MLP neurons of a small language model. Each row is named by its layer, matrix (up: input weights) and neuron, and shows model dimensions 352-479. Each number is 128 + 24 x the weight over its row's rms, rounded and kept within 0 to 255.
Before each neuron's rows, "fires on" lists the tokens most often at its 100 highest values on Wikipedia text that the model never trained on.

fires on: " and", " of", " in", " World", " &", " or"
L2.up1080 [105 116 137  67 122 128 134 136 160 129 109 196 178 125 121 143 136 143 123 142 158 146 140 116  83 123 129 149 114 125 150 129 100 130 102 128 133  86 126  99  86 122 139  99 120 128 138 113 167 120 124 121 136 136 125 130  85 124 119 133  99 147 147 150 134 166 113 111 147 171 136  76 120 158 128 118 127 120 114 138 114 106 136 126 171  86 103 133 140 151 115 109 100  80 201 107 124 126 100 117 131 172 127  84 138 121 124 148 141 101 132 103 133 143 115 149 152 134 139 130 117 102 137  64 120 155 156 112]

fires on: " was", " D", "l", " of", " became", " d"
L3.up418 [114 141 134  92 140 159 159 133 137 135 135 140 129 151  87 113  83 137  93 123 151 148 127 119 130 136 120 120 109 164 150 171  92 135 112 159  91 126 137 131  82 135 111 131 134 122 114 175 150 122 158 102 136 156 160 122 148 122 159 159 116 130 122 148 116 120 144 164  84 163 121 155 134  98 167 135 129 145  71 132 135 125 115 102 132 125 146 105 152 126  98  94 131 140 109 130  90 124 138 180 120 138 105 130  98 114 130  88 158 100  88 136 146 131 116 139 129 148 152 146 135 134 114 104 110 124 160 132]

fires on: " |", "4", ")", ";", " was", ","
L3.up1194 [141 127 136 139 144 136 138 181 105 149 156 116 125 137  90 101  86  78 122 112 163 141  44 132 108  99 104 103 143 126  98  81  94 106 103 108 159  91 151 116 111 144 124 110 154 148 122 144 131  89  97 133 106 140 148 122 143 165 110 132 203 134 130 130 124 106 173 118 111 149 150 105 113 146 106 130 123 168 128 128 103 149 136 135 113 142 116 114 101 160 129 122 162  92 116 138 111 169 137 139 139  89 168 115 100 110 123 170  70 114 118 131 118 119 174  98 118 125 123  85 168 112 149 123 122 153  95 106]

fires on: "0", " time", " (", " November", " co", " under"
L3.up912 [143 116 166  90 105 129 121 139 122 126 147 142 139 120 155 124 131 114 122  89 139 127 108 114 135 119  93 125 105 108 131 195 111 157 138 105 138 191 110 187 147 141 154 116 124 114 133 131 127  84 145  96 103 192 119 146 154  84 129 147  60 132 113 124 124 132 110 112 146 129 134 137 103 106 135 154 108 126 187 117 156 128  99 103 110 102 165  96 114 133 162  96 111 154 157 175 112 121 145  95 127 154 111  81 152 153  89 128 126  82 146 151 116 147  93 105 171 129 127 128 120 134 121 154 120 148 142  83]

fires on: " as", " of", " with", "9", " out"
L3.up516 [155 137 153 133 162 138 131 133  75 175  78 136 117 137 135 153 136 127 142  89 133 140  89 106 121 173 125 102  99 117 128 112 159 114 184 107 138 109 146 105 144 122 152  93  82 131 153 103 132 110 136 150 111 154 129 195  97 145 152 113 152 180 116 133  84 115 126 119 127 126 165  96 122 150 114  95 103  81  71 111 163 149 129 143 145 170 125 102 114 130 111 139 115 145 126 132  89 120 131 123 105 151 121 107 140 160 128 142 105 170 131 132 107 134 127 128 138 134 150 136 130 150 121  71 154 105  83 105]

fires on: " (", "he", "on", " out", "'", "ue"
L3.up888 [157 155 157  99  81 137 152 147 112  78 160 128 124 134 116 126 166 125 147 122 105 115 146 135 148 111 136 161 113 132 136 132  78 136 109 118 103  84 108 190 131 104 110  93 137 136 171 135 131 107 130  98 136 118 113 114 171 114 105 156 137 163 160 124 105 149 106 163 116 133 111 143 113 146 139 196 137 121 125 159 146 124 148 167 118 118 117 191 135  90 145 153 146 172 129 146 140 133  95  80 106 117 123 145 115  97 139 150 120 130 125 132 148 135 101 137 146 120  98 152 120 118 121 121 130 120 133 116]

fires on: " of", " Pld"
L3.up1330 [148 133 120  92 166  88 157 164 118  99 132 146 100 163  79 107 119 138 120  84 103 137 131 129 113 119  96 123 132 122 116 135 108 160 126 141 113 110 162 131 146 128 139 110 129  91 146 114 171 115 154 155 114  94 162 121 159 127 143 116  97 151 118 118 115 101 102 137 116  81 139 140 157 146 147  96 135 113 139  97 116 171 121 138 124 105 105 122 126 149 133 117 194  94 169 142  99 149 135 171 117 119 135 110 122 136 125 128 154 112 130  99 125 144 138 154 118 137 115 173 118 144 142 124 135 128  78 123]

fires on: "0", "a", " da"
L2.up943 [170 139 167  76 124 130 152 133 123 102 175  80 122 119 153 163 126  83 136  84 113 147 123  96 112  82 109 106 108  87 118 133  75 170 143 146 124 173 137 130 130 141 105 147 124 129 117 124 132  91 122 161 146 184 170 134 143 109 122 122 128 148 171 123 120 158 122 156  92 121 107  96  85 151 131 111 107 132 122 124 180 120 143 132 168 134 136 109 135  83 114 151 177  85 137 135  99 137 122 113 180 148 110 119 123 129  90 131 115 103 175 126 125 126 119  97 149 141 115 173 155  97 140  99 116 107 131  45]

fires on: " to", " –", " W", "ity", " of", ":"
L2.up1 [138 105 162 114 112 147 149 102 133 177 116 116 100 135 109  96 134 144  66 150 153 134 142 115 152 144 131 118  97 152 141 125 145 112  94 144 116 102 135 103 131 140 132 111 139 121 143 102 106 102 138 135  87 146 152 104 185 186 150 121 145 147 115 175 100 136 142 164  66 134 152 131 136 160 123 145 133 146  84 107 124 136 159  69 126 107 140 122 141 131  96 125 142 130 126 112 171 118 139 159 149 179 129 124 107  98  66 138 165 117 159 114 126 152  92 147 133 123  99 127 176 155 109 185 151  91 154  81]

fires on: " of", " and", " for", "ocial"
L2.up1368 [141 129 138  65 111 139 150 157 142 103  85 154 191  98 121 110  88 131 147 121 136 151 137 107  81 128 127 126 106 133 122 146 129 119 131  96  98 113 131 110 119 108 116 128 114 141 146 110 132 110 157 126 108 121 151 145 129 178 146 132 119 109 116 130 133 142 121 102 140 142 123 130 110 150 131  77 133 106 131 153 134  90 128 171 135 127  76 159  72 125 108 159 136 129 119 169 121 142 110 147 123 145 102 129 138 109 130 176 108 137 162 140 157 190 128 101 144 147 128  92 100 100 153 147 153 109 168  98]

fires on: " and", "0", " or", ",", ";"
L2.up1024 [118 150 127  48 117 133 167 143 136  89 125 123 131 160 143 107 107 146  81 121 102 110 108 112  74  72 121 156  86  98 139 140 108 118 141 108 126 115 107 156 149 161 143  87 139 104 140 121 155 105 115 112 130  92 119 164 112 101 113 113 131 135 144 104 143 161 140 146 137 127 131 102 117  99 140  99 117 164 123 151  90 111 154 132 127 138 120 107 130 126 152 116 115 150 121  86 121 132 110 111 136 162 138 128 137 134 156 151 129 107 150 140  85 137 112 104 129 146 106 123 124 184 182 116 132 161 116 108]

fires on: " of", " as", " and", "em"
L3.up1181 [116 141 134 130 171 102 124 116 112 162 124 137 118 117 153 150 122 155 163 102  99 169 106  85 141 154 108  92 181 159 132 114 154 108 107  97 154 133 146 146  92 130 119  94 173 120 160  87 115  98 134 150 129 112 106 109 113  90 152 117 133 114 149 150 135 136 127 161 103 141 124 124 154 152 102 107  74 125 157 141 103 144 174 115 137 123  94 126 130 136 132 119 145  94 144 112 125 155 127 136 131 130  97 135 116 188 135 147 118 117 124 142  82 128 136 129 168 114 170 103 149 157 132 110 127 104  93 119]

fires on: "\n\n", ":", "'s", " called", ",", " name"
L3.up802 [127 141 133 126 146 116 125 138  76  94  65 165  94 140 117 135 139 140 137 150 105 135 140  93 134 138 134 122  59 147 141  99  99 111 177 133 127 104 115 103 131 157 136 131 133 148 131 135 127 118  90 157 108 130 105 116 105 135 119 124 105 113 113 114  65 122 134 150 127 112 174 123 135 117 123 116 134 132 115 122 108 139 120  65 129 141 123 155 133  90 137 135 123 165 106 127 116 174 147 136 155 150 128 100 138 112 145  84 101 121 122 105  54 169 156 128 162 121 112 120 120 112 139 131 106 132  91 106]

fires on: " is", " |", " or", " was", " the"
L3.up1203 [121 129 139 117 124 131 139 152 151 137 112 175 109  88 147  78  92 154 131 108 129 138 107 170  87  92 102 122  79 101 150 132 116  81 105 112 188 119 129 133  73  85 122 130 129 109 120 156 151 117 105 128 138 116 119 146  98 172 139 116 138 153 169 116 137 124 167 152 119 146 173 135 138  94 128 133  76 154 140  98 131 145 127 134  99 105 130 142 128  98  61 106 125 149 131 166 131 120 117 153 111 131 103 140 151 108  86 150 104 114 145 128 107 128 154 122 122 135 119 107 117 172  95 143 145 173 133 127]

fires on: " was", "'s", " is", " place", ":"
L3.up768 [148 141 146 133 139 139 109 162 102 137  61 148 122  96  99 122 138 139 139 121 129 103 134 119 118 132  86 119 133  92 142 103 117  85 158 133 134  89 139 151 144 142 174  90 138 114 132 127  81 107  99 134 141 149 120  93  95 131 117  77 163 180 127 130 128 121 129 161 170 106 125  84 116 122 119 120 111 161 137 135 124 167 100  96 143 123 131  81  99 120 122 144 123 124 122 176 122 119 143  98 144 111 157 137 145 114 105  94  80 103 101 149  98 156 144 100 145 149 119 127 105 114 158 135  86 128 106 165]

fires on: " |", "'s", " and", "|", " or", " no"
L3.up325 [124 162 155 121 139 112 134 157 185 119 122 132  86 123 115 133 125 126 120  91 136 174 163 128  97 140  70 116  62 138 141 118 112 157 129 109 117 115 159 125 114 166 136 151 105 136 148 113 132 154 138 150 142 133 159 112 119  64  95 158 113 158  77 106 147 162 165 143 175 138 129 102 157 147 127  95 123 101 139 117 118  46 141 119 108 133  86 107 105 152  90 126 154  99 120 108  98 104 128 110  94 134 151  80 131 169  88 113 102 120 106 139 147 136 130 117 119 134 165  94 119 127 124  99 149 162  97 123]

fires on: "-", "O", "un", "on", "it"
L3.up337 [ 63 111 143 109 105 114 133 131 144 105 114 155 122 141 150 121 118 119 143 155 154 122 135 119 139  86 128  74 123 143 135 160 100 113 107 150 127 124 111 123 135  99 125  78  88 101 104 131 116 139 118 147 124 129 123 154 129 125 163 122 118 144 118 103 125 133 129 166 111 156 147 136 136 121 141 148 109  50 153 136 121 136 134 154 126 135  93 144 123 130 157 105 114 155  98 144 144 125 128 151 123 132  89 122 123 148 138 174  94 138 122 124 152 129 122 154 132 142 134 129 122 141 156 156 123 127  93 103]

fires on: " with", " of", " to", ".", " and", " from"
L2.up1363 [ 97 140 148 110 163 101 148 193 134 150 121 182 188 109 174 108 132 140 128 121 134 153 123 169  89  83 127 149 147 132 122 127 103 162 125 141 137 107  61 121 136 126 167 160 131 132 105 120 153 163  99 172 169 121 132 123 131 138 199  88 108  85 146 163 108 135  94 154 129 140 112  63 112 128 147 116 107 124 129 130 181 154 116 154 126 130 120 134 116 129 111 133 131 117 158 162  91 129 120 117 138 156 101 111 133 155 132 152 142 135 122 118 140 167 123 105 114 115 166 134 104 192 131  76 151 136 123 127]

fires on: " with", " of", " |", " Premier", " his"
L2.up1359 [111 110 135 137 150  83 127 153 146 128 101 162 153 108 122 113 143 178 151 162 112 101 122 108 110 135 117 110  81 144 160  94 113 111 125 127 143 102 110 101 117  86 133 112  89 115 131 130 119 118 167 122 120 120 158 139 123 108 138  91  94  95 136 135 112 135 104 157 123  97 153 150 147 148  90  92 129 136  84  97 166 111 127 138 101 137 131 102 133 135 104 133 136  94 136 148 116 122 149 128 138 158 115 105 108 110  80 163  88 119 139 127 138 123 161 139 127  90 187 170 107 151 135 124 108 148  67 150]

fires on: " |\n", "'", " that", " Group", " GB", " with"
L2.up281 [141  96 124 133 181 182 141 149  71  97 125 133 115 143 182 137 142 101 108 140 136 136  97 116 172 116 168 144 135 116 140 107 148 112 128 121  88 103  98 112 121 143 160 101  94 132 149 148 114  79  74 146 119 168 177  64 129 145 154  86 132 130 138 171 121 142 168 119 120 150 141 176 130 126 153 111 156 142 125 144 113  97 128 134 140 120 112 103 122  80 122 143 141 124 123 109 121 115 127  71 134 167 107 126  84 107 120 146 126  83 104 148 126 155 152 123 116 127  86 104 171 157 143 114 149 137 136 127]

fires on: " round", "a", "um", "6"
L3.up1172 [159 144 179 134 163 107 115 107 142 160 141 136 113 102  71 125 119 131 111  97 129 166 116 114 125 147 141 111  95 122  98 136  91 100 157 120 132 113 166 114 126 123 183  45 115  92 134 130 139 152  73 113  94 122  91  94 169 129 105 129 128 126 156 132 101 138 104 157  72 116  91 119 158 129 113 146  84 126 145 131 170 150 127 125 143 147 123  96 146 122  87  87 118 140 139 167 131 141 130 125 145 113 157 147  81 140 124  99 101 123 116  95 166 188 155 129 118 131 150 160 101 173 123 147 127 141 147 149]

fires on: "0", "1", "2", "3"
L2.up1289 [142 153 138 120 125 141 111 147 122 147 143 138 132 108 123 125  72 169 152  99 140 119  87 123  86 104 181 148  89 126  92 128 147 124 112 116 108 133 110 145 125 123 109  81 126  99 137 138 105 108 125 145 183 165 153 193 139  83 138 112 165 163 160 167 107 105 149 154 138 150 145 107 112 148 154 117 136 154 144 107 113 138 102  99 170 140 135 104 125  66  99 116 143 175 137 126  74 130 176 100 133 139 147  84 134  99  96 129 121 161 130 105 116 145  94 118 116 179  92 111 143 131 111 158 145 125 151  97]